MLP neurons of a small language model. Each row is named by its layer, matrix (gate and up: input weights; down: output weights) and neuron, and shows model dimensions 16-143. Each number is 128 + 32 x the weight over its row's rms, rounded and kept within 0 to 255. Numbers have three digits each. A neuron's up and down rows have the sign that makes its largest values positive.
After each neuron's rows, "fires on" lists the tokens most often at its 100 highest values on Wikipedia text that the model never trained on.

L7.gate421:116134111130123046157139142085112155155116137117106124087127124164112085153131177106107156099135110139063149084142112113139135083147141100131141182072149104078126150080149109168150159147139113117097116066100132123144090102100132061143111080072149134111090093167083121126068072126114105128099140193171152095159114239061113134090128132132070138091125098137098098147122114165158184094118
L7.up421:075149120102133132153149090137160106082063130115134107123114144150085067099136123169106160067108145121125051132152130130176120081064166124181184111105107180150198100135184085090153154154161082099123123144162156099094130193182112157168136118136181127109128083104138132118114132158071187126122139144100188118135117182116119135085166093144090096126158113131165065154122079079118136123103
L7.down421:131178083074108203152151158134209112139082161104108151103063175156143137137104144058077133147142105105132173145087155150140147099117114100094095127077154161114114115161129116098196125117104122152124114142150113079127123080128122157090143186067070105172084154129110141133206126148142118066142136080128155071120139134112114145144145084162092128146133087064121150087095153069183157088181
fires on: " contin", " ann", ";", " pre", "uc", "\n"

L3.gate232:097098189196151107095104174111077133184084093076101139109101112082044150150116168119116131073097149156141124127132160126161138113105120092088119126106101118089120066174073118089127164134129150134120117158105142135164149141098197091164159165166169185062051134157149081126146147126113071159135134144118103117119178142113154100138099160155150113136168087138143170131101118155131168097104
L3.up232:187133124172101100171143124119168136162135117044059092105212104160132138104132155152044110088170120085083113125101127135154143159095086159156109151160131142141151075158085107116106106099126110117132068163110128114136132128104149164179156176103118117126112109136136158163140145102089094141109125085041113090137134099149095091104164056070100127153155132184177186132162173101141083147163
L3.down232:047135124166149144071065154108106110105113156187101161110089168082123093141193179176138146101161130172190131123100069126151117083113147081078160090129119131118125157153114158136132190183165152212131166124082137128123121129123172117155117120171126148149099104137108090153152132115168136132133164136150174196082250087087134143118073144091153107137114093143095183098085071114117133145100
fires on: "ain", "ark", "ay", "ia", " of", "ary"

L3.gate34:071098148116101094054136169123124117115151145151107063121113091124133107166118101110164126121086058140123179155128136096149074131196151169145110156111207117077145104105130116127144117162131131136141138193145149176168160105035083096101124183126147174153106118136105151125161095139098126141130122130170130170155098168127088095157207117119151157070094171111161116094126116161136139158107
L3.up34:115150120189104079128114128111144130097178096108089045173129104100166144142122062105150153085140123137166121099130157095125132112145109105064129129179145126113058122115131156194056140114092171154162140184153067131163144128126099132158159098099136150137154105098113132135076130125102132149109121130178136154118134118150202165180111145110067114105164184157115096097090090199087129129124
L3.down34:156125127121107118136123137128139100109114177109185148096060175069152107068087153168134134088147197153114143142094143083188146157081117188112151140110093110108125141163182128148135138161030161121106169133077133094047124097095130113107120075168157138114126170100045093157149127055112114092151128152110144125148118161167120117129128138126150098114168187123122070095117103106090089152142
fires on: " by", "ge", "mer", "an", "air"

L3.gate97:119111135154106085139138110174112132108166148073078087078144190048114113102131096177119109192149145118186063127149132142127169112155084141105145096144070103105122124114155102136146108083184129110179095170143166150091097099137085152055140101174182071142087139159152172131116128025110075147136136108126161145152100147147171125134152126145136103157162161070163122134093122159076177135095
L3.up97:097095059180074104185135085163121177079115103136094151142159117081051114080103162125174094093085146177101143160165144103151087140134158124133098099159106169097185126116135205080105123118153120149113116165100191158177151092167110050149114141143103127101114100082177146085088108094185085104113109133136119133138151084157155112109144180166197122135167124090123134154111117160143157129143
L3.down97:155150136156182137135093168115114185133159113134173154157103180090138160154165201067099073142195163117155144134085158092184153093098121137134125123119140172123101190089074082087095178126128137078112204134143119120157118098110182118140169090152097086067115158062116140178152129160118159124133188142142092123145163092189140143105103130095151112063150108115178124133147189117157100109097
fires on: "per", "ters", "pl", "aster", "ward", "here"

L5.gate306:171091144173159169148082127078144132128144141149133114148161120029061106142157151160147108108124141085088076115091145085071109150139109070143099096113069106132066113135103090149180131120099111124091138116152034148112111095135172101127133117090195101140128111117164194202131121133128106144128156137133110124148115130155091122184112098135132085137164168122104120132154072140134091203192
L5.up306:133092147132115179125109115138095165139147125138113180133122128068056108079141203140114082098166135122107102122126143110121101118116119112150106100135100179149100169124095155215130164063140105133052093094142173143097146102084139094132123110129108100136155152121053154178139166080130166162134133109117151139110108179140162143108119132128143101123195216097137137111105087119150163150212
L5.down306:127117142115123121112155109202087149119112138127067109155117090119148126105127170110138106142132155054139162150122145146137101101135107183120156089151121126103093159082081124078134124104034152160104117092163144190109110151116104142123153147147112151160156149203079165161078176101148162066127129087122150096095126156180100087115091176124089156086098154109133111115170176109128171111155
fires on: " ag", "erv", " Ag", "ost", "erg"

L5.gate47:124146162156124102113114174066097134122170099144126166106099142132126138133150145084108078156136084131138116109156079069165160132095116115177205144137103133118169078088112166110094129203077158131136093145071113127165097065104104113194177075136107157156091120125133141117102086132188046079082083120133053142106116133147093133093079122138113078149090119197154131108111163096157151165145
L5.up47:169107143145112115143073135101126186178135145155125138191068207087203103131116121092159075118170123100128132137096129117109067136092150108125178077161163165137143198169123175224182093122112156122121135137124163153141116042091117097131112112097085120150076133145140178122100142132151080118137089076100097169122134104140081108075126132157136156126102092127143105151145143154140137070124
L5.down47:108079149115110113189132170132132095109132100174102135113128136137114145081181127100098102070088196187180131154129149145133140102126142132085123088167126134188099146147108101111143156095096103125078152075156133097085120150154150147147086139158148108072179107133114119129167105106221115107122118117155072128102135065136128096092168174162114178168128134076115097103082100111085158156099
fires on: " w", " rel", "w", "/", "pl", "W"

L7.gate0:080092108170100103087150138103070177151116130157099112135172085095129152140165101144078151099080135116049141121109153136148168099175122088137144094173126070142159082175107092075131164139109097053167165154082114122128113122176101156132114131125086138105043122169159083124153162160092143102184116120136127120111126115093149092157169119117105136166146136116087169131194132126129078172160
L7.up0:100103139143126134177111158136101163108162092101104092099151127104080096127175114183064133110066161114121226100134114115158159148138100108113153159105048127130148151122123140079171124089152135148112144088089141146148113131134150156137118167159148129172061130113136057101162178167139144000127096043124188136156100142120147108106101133127175127162114068191137091147104127188133082113127
L7.down0:134135161115182172124117140121138145108143116139124177148148138142106118098105141122121101135084166104161123105097098156184179094034108171150084099133155127117175142175111118156130063149136114164142146202122132159113163121056086125095133116168050120085131137137115164176102161131088113172100159143089105130156220180096133165143094138118138113124160110166118190079087165084155094092099
fires on: "ark", "ain", "ill", " own", "ak", "ink"

L5.gate211:121127115164150159145116081074145115129105123085101120167079076140097111085133155078169110099154085178122134086068188111088110081152098166142113085164091124171159163209133114071091119145142164141125147132117142117168141174127125115148179091092110133106090133164136161161182129123118144133100071131094162127079081162102125087188164097162164171122123153083136149127143102129160103150155
L5.up211:169142086169172130150153118114153137094129081109115157141117129071169087146107108086172133107180160105111145132170178130095129090100170190146109135104128122126089166103142102111115096091097146113183069140125119133094083110086189094079125141097071151145103046109141135146103099164112079143178188098131102185179132102166151128150145154141179091136152059090092170186101126183102073155142
L5.down211:158117090120132115048175146122143127170144135089133131173099071135116071143080151121198136105118141145114087170096142110124168073183116179105131184123079112191066151144174104136110125169107139090149109114123160096132126091117163148065143085107095088119148131092147127197133139091135167152115120132181148199107152128128144127147091120146104191085137164123079128114131102206127058064150
fires on: " def", "xt", " ext", "off", "ar", "o"

L4.gate25:118121165144148176147145141128150081155126137098128142220091158140177169148090169133169167125200134122136080096144105092130137124135135153074132163102102098147113062150106086190104085151140110154181102133079122089099084145161162125134141114080168058139148159081094181137124156188108119132129044160102101159162107126107129120126154116101114128177146180131135119129112151115173117118195
L4.up25:101127071130152112125106104079164110129106174122178129121110138199161198166177150129148093152131225159136114083120084100114108143121142080107133114077077144103130159165125131115147110139127116136152072156139153135136166116153139081163188104172052113128068127191180093179130104107157195103141168099093125127129120089158146172131098132100128145169104141093158145120158147112144164138116
L4.down25:128131137091153160126152105106101101133111127134161094155111117110153137154132140162122083111106171157093110092100134151131131035170108155105116094103049138183142179101147124100146110122115149129167196056130120104113120076200180086144142152110094136122113109134087088149121105172131140157125090143187104075106148154119047074170117088069149084132167119117141104178123124130102126163105
fires on: " Art", " ind", " art", "nd"

L7.gate298:167152120164145081123165054165166109104120116123112130133110171148103115119135093142058091162071076132063135186123114141126072138099178142114150161118102103149151101174149129093131154088139169114162182119134117119183121193091119141129137187143122146103149070175125116153152173121150087138085133107154126113074096150087122149124129122147107161181178195097085094175170198087155137113065
L7.up298:127085153205180188155099089120146124151210144109144142122144145131123140099112201177148212123113102138085178155111069152123132140149127097077166131138074114123092165126153171108164123078146151072098147098163161159163146139123149178100094182115090138100143130128100113114080177149123091110080134097121051193142121155124160106165162099141133110090078066124151070081103165139123156106139
L7.down298:132157057112089151145152173160091169144155192100105156100133115133090130150112156148146134081112152145123165132135108146133129104101136133141206093091172076126114103113102162086112168193137110158149151141126149081136163097144193146103129065170111072067166139086103189161110178158095156092090135115083111152163162098186077141133143096126157105119125105178143082141069112139111121117148
fires on: " F", "P", "ro", "v", "t", " f"

L7.gate441:099133079128197153183143069136125126142159115129150070108124168145162134183127068079121138173119104156150119098149099136079097153132123155131150128170157060123105125132122181137141159123150151116129123128123080146134146085115119146151183173144125189165097166081140230079113057153078111100125125139105102123081122155104113079140183135078100133167176082178161163113204121129093095121123
L7.up441:144198068134135123138141099124186095127156106142115167084173140175104076148082092118117150127140174162100188121154145115148104127139116142175071106097149183085156135142092111132137104096161112146090137121066078075182121094113203102092137103139087174098119069121139113131168083127146071117145129104095161107121152107139109110154169129111076085127148103146163149060179156181113087092100
L7.down441:152077158156170164147112111065171103074138135137161129157098141183157119151042131153133141143141164138150163128126126205154111172095131152109114128114113182194184154105161104189182171181153113149112144105128137192138134145112082113168186153147150143134067100085152160080120123098131144127145146169164090122112165137129136108117143147136130101125181095120119161156164171178103099165048
fires on: " \"", "\"", " album"

L4.gate275:135166135128153092093145091128086105135158141119168196167172136176172101108071155120153105133164144147139082130080103121126113094097164137142127126177088088192091145125088115125131153129076160167191105111099131112138117107096150109096105093085114103131092174097166072171125111109109121121150154148063071159075145139142124130119136163158128135100160106177177165140209124131128118115173
L4.up275:140085129112133144146101141134093138140166095154135167122145139132135166072134117090118144138162102134117084163127080122139121064153114152171150127129127090118145170171103077172089085091092101129104094175117100102119207158124089097090083215058126097162134116081133173142133101120103111193178076099131089188177167097136149083118132109114126130208065083150172204084106151105142155151125
L4.down275:140135079069145196170051064154106099144129155140133161179127153095143166087150126122079074124137136152195100103164204151118136118094145126090146093161155146107139107098120109175130123157106142072128113061142107069094101119076139093086113069142108116085160159101169099135090056164101104138131165130133188128151138099096144124145124146117167130093147118135101109082122107132118118155128
fires on: "e", "ee", " age", "at", "ab"

L9.gate78:134150089097130140120137154100148099161157102091124128113159155113156068146087087164146097098160126118154090133084130102091125200110146105113072116108164101190106125134182110118094107056100088123101128146179097115134066106134147142071134122100142175035139148097173147189127124140084099135093142146066156164124105131101104144145131084136136084154097118097118071125085111152162163135133
L9.up78:091136122105121079163088150122200142112176092099193184075164181164153117126150108184127169079148168124107091130091145105099140101115098137094102119147120126175158093127081085093131129075121093094091081103115155132066099099150090109103148164128103173135118139147145096176166115164145146158114118129113188163156148120162106101125104072154125125070148136118099139137122138123187166055126
L9.down78:104094121116158134155105055128174091101151153162092156115112120216117123134153151130157136129107136088092089122161140138199107109136124131147096150072154127135151158102152114145130123119070135162154143199135111077158158198114122091147093106107154103120121122163186151186128136158121110145149124059077105132131089129129072161119149144137088077126139070103142156127121110146219083117054
fires on: "le", "l", " am", "al"

L3.gate188:128054127117136146116159171144091162171134136060096167144163080112197123210089090080162100108115116146157111137154094095175137088161116077132126111111066147103119139094072135150163105145142103100176122144106107182144105141120142190127162146131159114138109118135076083125188120080143097172098097156111082112084116154144116136142172071132086159165130110121172178171158102139111160131181
L3.up188:129099086172151151160086098132105173137141100173136110119099161109088100151128120066091095135147104163146064134182093205045097090147102164184128161148118113149079110117142100099160137122134188155118136193115116128160161102112157108109091095202153158214178135114087173083099118130107101061107161152105134115148134124144159152131099096127059067126152083112143144157097106074128134177070
L3.down188:106154104116110173138121159165190114095132171107156150120118077135126108116112139166137103180119133179180154065100186132131135110150153130091159111096081149094148120067112205096146091155107153162135145124154172101130125104098130120159123141119214162138102152106186118162141112120088084100089108113104031161114111134125100199129129117056152107183135130120168137141222111102130083117160
fires on: "oint", "ale", "ult", "ose", "ourt", "ote"

L3.gate40:160108168127092150126119168104148178105183119133121089183116156118076164134118108174122114131090080120148157167095119152137079193112132110121121086125125126159154103134113117132112125122152092155101101173067100129089176109095100120139135145124147095126119138162068108084063142207086157162098108152167098071176093137141155135116166089163092164163169178148089106175117100153114104117184
L3.up40:065096100102145153131113145129111153136125127145105120166110099074081081154148104140126081131128094149185158073086150078129111167169130130174115114132035143129182078106143123088149104109145130129140133137129164100161202167107077111072107117151101109088178128212076148072141148077148121081141087104162079136164071174128157114166124125175154127154102139093158177155108158120182134110142
L3.down40:087084220097129122119154171191195141094129098125113126140101127140074106087116114087147140078071152118114133122183111103128091084107128096137093113179167143116122140144172092143125126190094155088091157112198162161110082150173128191187141098176050120133169139166126142088152145164079087127160169098119099152183113125185090104098162145143109120114208177111123124142111166135089138101148
fires on: " H", "H", "all"

L3.gate225:168115095148124125062124096111136122143190120136099130106135098142142142171131116140157096123129146142106059122140227130163146107193092147189186111206151135157074074103131118119119125098127120153127041102177041129182077142119112141125137151095167115217158192161099118175093072144135122177095082136150089157192110089120075158118101128126106098124131087122112156127158113106136115142128
L3.up225:089117136152119103069167164146133101119135086128039158131103107075078066143119128141086111104091124091086127126131141110139122134132068107130105116124151150114106099110141078103065121137093097108135111130156120145156114154068164175088125147130117129136205118193123094093087160142112124165146141113145134102118168132074067160163138173065101133059126155112167124134138121141135141151191
L3.down225:154133083117140119096166097150133168175174060154120114127106116152146132155126121072068091122097143122121115180179139089110167139138115119091168166108132121213159130172132111131135139124117114083083122138178097106106090169089128179126139171154169137144092210158148169158159123108037125157156073126117155095144114144139101167117174140103091105134125151165116149166134089145134131173192
fires on: " con", "ac"

L4.gate212:143096138188131137172116146146165117159118132127159112071121175112115115109164167129099137150087136071093127131114135085097080123160148123123074139123123129105176134166096137055129133175154137180158164150170136127140083157097177143124093136104162131143134082127078149188149152141172086156131130164075124093150093105105074092113096109172162102130123166139126176192198159158148121193159
L4.up212:112140126127113165156133106148077152093154060128109082109087121142114156085156152131121113182148119134138091148077118056103137055048170136138071116144096172182133143180139131119182082150168156106121093142182153111142117094115130174090116106120089190177154135067130138106112168115118168130063114176122097070093139122169154135087129119150169119166168139165169150113091145162145160178150
L4.down212:115117168138121140154116165174136126149118123124157177141086125148123119106134094093134133125163102141191176081179120126101105105110133212115132114187184042079134118100138100125110138120094133113109098151086177117139083139174179103147093108161089109117106134136042171119117122115126118059089089101102096081092061148217136109138144136188131130115207135070158095129155160077093136134174
fires on: "x", "t", " Ex"

L9.gate132:090159123122120104095135133147112097198132104143135084119092040112082097128121165136152143139082123198142188130143121133119148118179130175125066146115056110134154160120100162086168125136130068151128097145100088127164140137105127095115062149150158119112110131100125171182160164106140142083078145132168151118083155129100147162161162135103208159096205131073102155148098112118110154183113
L9.up132:114145154086138114113132181122109079110082145171142111123098126169092138141127114117197162157142113205093094088128066107112170149125122163136075138178139126145186182158119150105113177145123112129172136104131082104096166111150118088125162147137132166119089114114112080122150131077134162047140154147158150085169124059101148107181149094156086200123173168190187074183166144090072113164086
L9.down132:125178156154103100123233075117138125119171141092147058105113163159121107148119103132099102102092100109168202125123095115078073102083096146128164096102153174129133135132132088145112092065135138137094064144123101112077126140112158111172157050135131033081173147116161111117129110143107100140131134136145086143132059126187081121078102091075089136135118137127114061177150140188159128123084
fires on: "-", "h", "d", "k", "w", "ish"

L7.gate329:169138140169099120107163102120183137104130098187098176116094113118139066135103064082168059114167143082154140193146169166156104172142087183132130065130116164156132154083135095119127089101154069111169113193137128131184125094118125155130117070130085123175175134162134184093129123083206101109163159123117103114156105156175150079139113210109178132182127146118114138098127108125163143113148
L7.up329:113171117124177158143112090111096153042155168140167126052139109086134084162132171098152090149128140126128142113103092171149165175108128153071162153125131125131159147073161163150119114089107103107085165116137090162143138146112126117149194185140142085147076123077129141177182212120136102077137130127099131140160109158156185153112086148083136114145099090098091148091178107155122102161124
L7.down329:077153118119146149135105117096105132120157181086172082145143134069139183101092209140133129144084132136122095087134114129116150155142156130146085142149112117076060141139153141140138130142096115146105107144060133118109120148160179098144087125105125213076101138053128146171128123158102123122052063142124191188132149077119091142111078090093111101087124134108122103128132133109116108174146
fires on: " |", " the", "s", "e"

L5.gate63:133166101107179178176161131157175049108138090131109155132199116177145086142146094084080172184135155107172154121115132111123140120133148105170086113108135110101096147103144133128118096116114103186138123142077109136142129074100132123135134112119123117128103138069151164146153117158087056074105094146145156193142142133132157121150150090098113160163102138101092143174144081176140128193067
L5.up63:137143157128124140100165144132099086130085139163131145150112159090128114123155143181146107150069055104147184086187088098078112163088090084106188164155125174110138142107159165170067147151166113139153140147082046122131170099064124078124120121078112128160201155142177060165154141178106120113204175134088121151119168127077093149132112104130110080158131159087125092092155099090183150162153
L5.down63:141081191098130156147146161113124168172138201169159160162086188092116052156101142118134122141074069116149113148121093049127139123127116116111151131130136189155110146092123140124100109092144128146132096134132147132102088103155127084079130111095171098080151141136133094153091143125155172169141211111133151148103161088102154174131070096131084103133087086135132051091204155098089124134110
fires on: "b", "B", " B", "aw"

L7.gate102:106144155158113075182113090158181048180097129156131106128124103079158117149170066102123110167136102070097124157148129109117128147125120072158123097130104099123141119123128130170142143117118103150129076161079078122086038046094141108130178194136150153100131131129154162106079124150124168159111105130119074100081122102125072115119154082159132173145101089127125110183127142075126160123096
L7.up102:182133170145157137131108121140132107131186051166145140076071119066157121134192164155110091139148168105170134177193158185145147146130121109128157084146093099089103154126103097132141149117152121142096099162121091142066076086087181082141174113122135126103092064125108148144127132101156081193188121138115158083163132106111102135141139126184180135164063123115155122113111133103113142089070
L7.down102:128059129146144112103139141114114186120196128175157140118116094147150127097110150123079108126112157206117202138119183121184096129145131152150147102116126162151100155129088107106086180162109101153087160073147152121165156130145214159106155115134149134099074105168124149157224129134133108123124102103155148154154151115147138099123093205183095124150123130134118118132075119145110100097125
fires on: " W", " w", "W"

L4.gate408:097105158104141132078114070074148092107113147159142079145100148159076116110130120154138066130105143127039113128165124086190126158151069153100126129153156173136134148117131111120181070103153107150074148099135094070137138182162175108117152100161092061145178142173075131153167122131142168188142145125094100107141131090141141144114103080100096171180148141094119104154178058110116130180119
L4.up408:164144117096140138160147153118141116122101170187116163125126059092154109104107090074136154144110133064124144169127200118162085103119143148129163061167077170165139125176148111093198119095146138125127134112176133098069080150133157154084171159099138099162152112131078132101109059106177139154149113133120167113088162095110134102120108172124161128096184172131099087121153120122169142166142
L4.down408:089125126108124077066101126088155132121114060125121188084116129149094113155128153099088153109148124177164149089148128153143152106143113138108087082137143136131104106166122094137100112117143060097094075149136108147145120142166129054095133118144108077099077174139089211121143122158138149132155111157055105118110068116146125140083111099145109188106148150127139153155136144053087129092130
fires on: " con", " do", "on"

L5.gate248:135157091159128142137205057104097142106128153161085112173149143195160103163063130163149126147120088137142060077122159119137123130091132161186165111154161088146169155102159131110128110107130154131156087117123082073150115145159114109136068104120162142147144101062123168150073119151080110115115171179106124139060111085092167148173099128174075144111140100168069098194066133129168145118171
L5.up248:072140144179101173126159078042096112092147167118172120133099082144132150126121098129125152099133164090119120179104118101158091139089091094094102155153173125060127114166021079111135100054145113137100116160141136161104174100176099096099139120144147139127090145147102176124086136154101106181120167076143095147089116084147132100078065127082165129058092137148168177132134143059122115133157
L5.down248:132121124137109156084121156136146131120168089152137208148125125144139123123115122140150094117111164109147127164069159094089134088161127195165141105153164132154126147145105165058123161114115073100094138134144106078161097080125133131134131124095169113145150171118078106187134086135137025058158140142137127112077048075171137105095108136065061144082106159131087172107102180156149157177149
fires on: "al", "j", "il", "in", "at", "ee"

L7.gate135:135150062108115065136094060088101108098098168123112082112124155125061148151129086119137140170137109147140111115106127067146088153101179159166070108136152133087154154097159065133082134129086105152156114100133158157170120116131111163124118162152172174176131177112145111103094115191121142080183197082121154122118106113114178125108149111161130115093255146132113149126088102132133127071105
L7.up135:149151092114085105106074104178121168145096140158138092086180116145122137107124127148137134161131192118125122135102122131126134166087160080142092101142122138084069118074144170112140074123135059145108149141100159108088067132199155171125140129144163175097139164171123107072131092158100172163155136086121176129149167105110084148097150144128145127143154088099158097019098159053135086128101
L7.down135:108186042131108131143129145140194129163155171091130078100155132048126101171073122155116197137151145154140144107157115132082153099094101116144112167143148096128127088138147147140103184152098148129129138112121117137134108071099138168078126115174031121192129132151164122130153114165109082146175185192121088111135126115176157134123100121108161170117105153106178105123095125102134107144179
fires on: " two", " three", "ut", "ven", " four", " six"

L7.gate167:180131100136162131107111110084099144159168123133115112098109090211059099093146112102124086105132108141113088155123088165124104101135077123162106151093123134086105134092135145166098101124119066184160100146132112111136111127132129140139076086165165153198133109182105089115157104143156145186119109113117145162169104096135116172162069129126109111077115127181148105107166135108160114175066
L7.up167:172121160148146122117173158137112112138164127118139122147163086124140125110147086104088079118137148097114142161142170174197169105124115082159110081150043092077167169105161115089192056078151141161120144156147100181124148104162108112103126154159100135141131174163124197081092117174163142169086153113149122106141163111106147125174075145126081056096160143138160151115177129133123111219090
L7.down167:131114091157127090105078129159163107179080111127124160188133089144144157143105140073136146107134109113142127120069135126061126128123161113104083144138136168170175168139150162089079107136172152102035171127102082130140121154122075120118179123141123076127151182113111118103073162107107096178121177115168146129166127151162117068114067087148098116117101126146100188127123080152120175136092
fires on: " ad", "s", "ia", " organ", "a", "gan"

L9.gate69:070044112128146161117103135097066190134131172112089148140147104111085099157141111072137108125102117143176131093170119142155163144102128087091104140146167136138095150068159141129164036143117083169169136200068075178139096151169147180139166118152129119138138159132139144080147110171133129152101098167135086126146126133183083138120134113136131128158135100101111052095154113148134134124132
L9.up69:188112117171129102125092138167091144124058120159142110088152146141192101104141154055161133153105121173085203084133060150118071118162144143180105130159113101101088102102121099199118106141151114090140116156138143131169164096143186079114169136107107167101115105206125118174137113182144067098108069140134128150127135170115124199107100138057099101156135109102114143087110158147122155153132
L9.down69:185175185158128125190103164098108111153176063127164090114110125221105164139125151124074118180139128124130105184138131197147170176137139134114125125141149104149220109172109087118152157157170110125087166095117091144104134159139128123136187088151137100141140133151061091099113124074157095146065122171153128110170109168167133126111220126085099136114123150143096165096077132087122129123139
fires on: " =", ",", "\""

L7.gate419:094113125132118138187092121039158114113146141112115125052149107143140099127089130140098090152135113155104170107124107112153096125142209107105117154133106113095138118127149108056105082140173116109101115171136075138104099140061117101121086130176101140116168156186171053173159112127125133135115119116156087148152095128121088142125125146144179129084151068061093116125091133112118082117135
L7.up419:090178139119107165128134099079162092093082124125148153117095102137119109173168050119162124135158166162133156073192103114116108122108132176135124132107147203198165145132110147122149117104168106153120121134144132076170126149104105182147120157158162119078198150120199166158158196133094114131094125113109103126127141154173197081126109066171135181176154130119139087130122117156145130076117
L7.down419:121159126115136151168113154155173135095121148177156062127135130157093146174087077107179178163100150165072255130167119163153141122154104123117166118048083125140121113114108095124142171129134107040099127086174096098161149142138083085134154139108115134091162107106122093126107114102136117125150152150113100069132110147145075129078186152143116143133121129092101148152084178108150118150133
fires on: "th", "w", " r", "h", " th"

L7.gate201:128127070181098111078173161134163126167144161142089119148127106171156087129112117048133155121118076135125128108142158081141053100096130093077119123123155104126182119158136112083146104074155123098099116121131147150115112166183064154083082126152121102144153149121121099113063103167135142098091151126124148199090170139182089097111183179145149127134095081156103103195137146122170199054199
L7.up201:126119117103145161087130112097142152182082098112127117149134124171122137162147131165172191107111080154163138198156120165146134083096126149148132143133124140126148136128136173074164147117173113103131104117056092055086101137137151112184148093107127138088088139095184164120108135166078150078115137091157167183113129143184068175136154184152171118161140202088194115159110156104099138084144
L7.down201:090141160149111144136156118119100181144173150159218126117135061084147108096129141179136125162060153097157163162093113136141139155106119081085149120116143117053144092119154163107119175149160071176113131155136150145152154107114128101165150137137094140108157128164185104161127126192109079184091096131143089088110103135124125111078177135143152110087096185138043064104137166149100191150128
fires on: " part", "al", "v", "ov"

L3.gate135:168125117158140115140119103093156132172108155118114106082142147146107119145160140150090115148089119077102114119175127177107099139180083131141176166085139095162088105169160134149096127119190109138112170179083124166091165085131078145080159107071157066158073083127156100061088086160202090140130190111147129131079162130146187175122091155108134094105094152127170162127130121145109079136111
L3.up135:193157134138120155113143180136071127102171158165170080138142111144102066130180123137161135083168178056079101096130116167186120107131103164154087106174091162134129148112114146143181129117165170119115146168132086062096161130147166144103147136116138102127136109115169198157117151167154098165194160095135131168142069171091077176143157115155108120096082173141177062112187136114159135132074
L3.down135:156095123150168182088143115117105113154161113117110129164146076122091144112158098135138103121147137097165156142150066135140093104116159158120088100152103137126093116069110137143116107138119121125072127145121115077124154126160181115123146127110147151122140200109155131132111084189189053125148097143104174202143024172174080162069143143118079155143080166112127150133141184150109170117162
fires on: "ob", "ap", " ad"

L7.gate342:155199145157184110174138105101107111155137128124131043084157084074117136122150126120126100052182129113153111147115123132098157132069124148108072114119039139113114112118091133120118084098152144134140153155183134081191124185078070147065142081157172103137065108107113158099118102070175120125116104116110167081149149120068122088149176108164133090155134125178120153136103089123155149173130
L7.up342:157130139136089104104186116082193105124176092133138166131092100048082162102123084104123106122163141071153120088092160118108156062040121058158150124152129124152133130173171175132093127174138098070099144134134130173121153134084115101134121110109122171175124122154136103160138127137135124143093085148140105142143133058162077111178120145129131138069161097161118114124155121136114141069156
L7.down342:131074102142131183102128139113091130099104129133127118133119102139131172139158097141126167122194119112104111107136139109124146195074091208071062141122066094084164130070092118167100123077128140075188145121072140137061126145136136145176098160155101064086091117144163108093115153107122133104104153098104126095129127053139162176118153173089154169085181135162158142203127086160167104113107
fires on: "or", "t", "and", " comm", "er"

L7.gate110:149094122168070121120117136137102133127155135108091151134070182062099138108154103086130130095099095137137166153157120156127148099107075193106135068138102127168066153085136097168098091141128132145188117135121112168132146085149168085158121106178139156130112192224181158101115096177130129052121167224104060136178130163144115157123101117121124121140118088103152101084155129187181096117142
L7.up110:141064111120085148123126099149128177162103190129114096179151093110185130168188118118099132176136174141151196107124117092150179148133152194167165092137105114152093118102136132077144130121147110142128115149182097137079123163149163168131098127179066097112125176130171107116127069148106118123084181167103144185186127149128137073111082161108085139146123144170177166114169105136142142051076
L7.down110:084126186094193061095188130217161096076155070165139143130113092095075112117083138125144161156075142073147079103118132128157122162140129109159116143113127144117112150127148170143136133095095121109113114100164171179178145091104079152147129106103141122168128120126141086119147176077149063170165145083171162080110124085176153154110181124165101154113156100151103102186132149117129110154150
fires on: " N", " O", "D", " H", "A", "per"

L7.gate146:110148118136194115152148136128153150157180072082144099143112160135132088108165048148095110096146081113105117137141142137171122111127095107151103135179120146130130122070135182141171058186130140120090150114180162155078107145130116141148120138130174111071127154146145099143142070111136112138124089120079130119066117119091070127105190099067082128104220111162166183164090178134097097172141
L7.up146:135139115172157137099116160171147110170091125087126168164131187136138125156146120084095120164169149164136087115136211163099145116119093127140112062058139106148170180097077090117107084127147177138093127110124137097110139124184115112137119158101153115120113150030137109139072144090111177163135139105096140100135143074177137117118134164118082134087137114128141163112126194135136149149117
L7.down146:080159144148125110140074132160170110120154192200122124154132144083119141088101119152129122113067144192175132114067122071085079179104119167117122115150103175106169128106102084092142139131176163082149127132175105182118114127125147137119167110097107166140094139129089083098132147104125144129156132132160104153117193109127162090178119106202143084134124103154148104077107194146158121142081
fires on: "ham", " term", "amp", "ri", "inal", "om"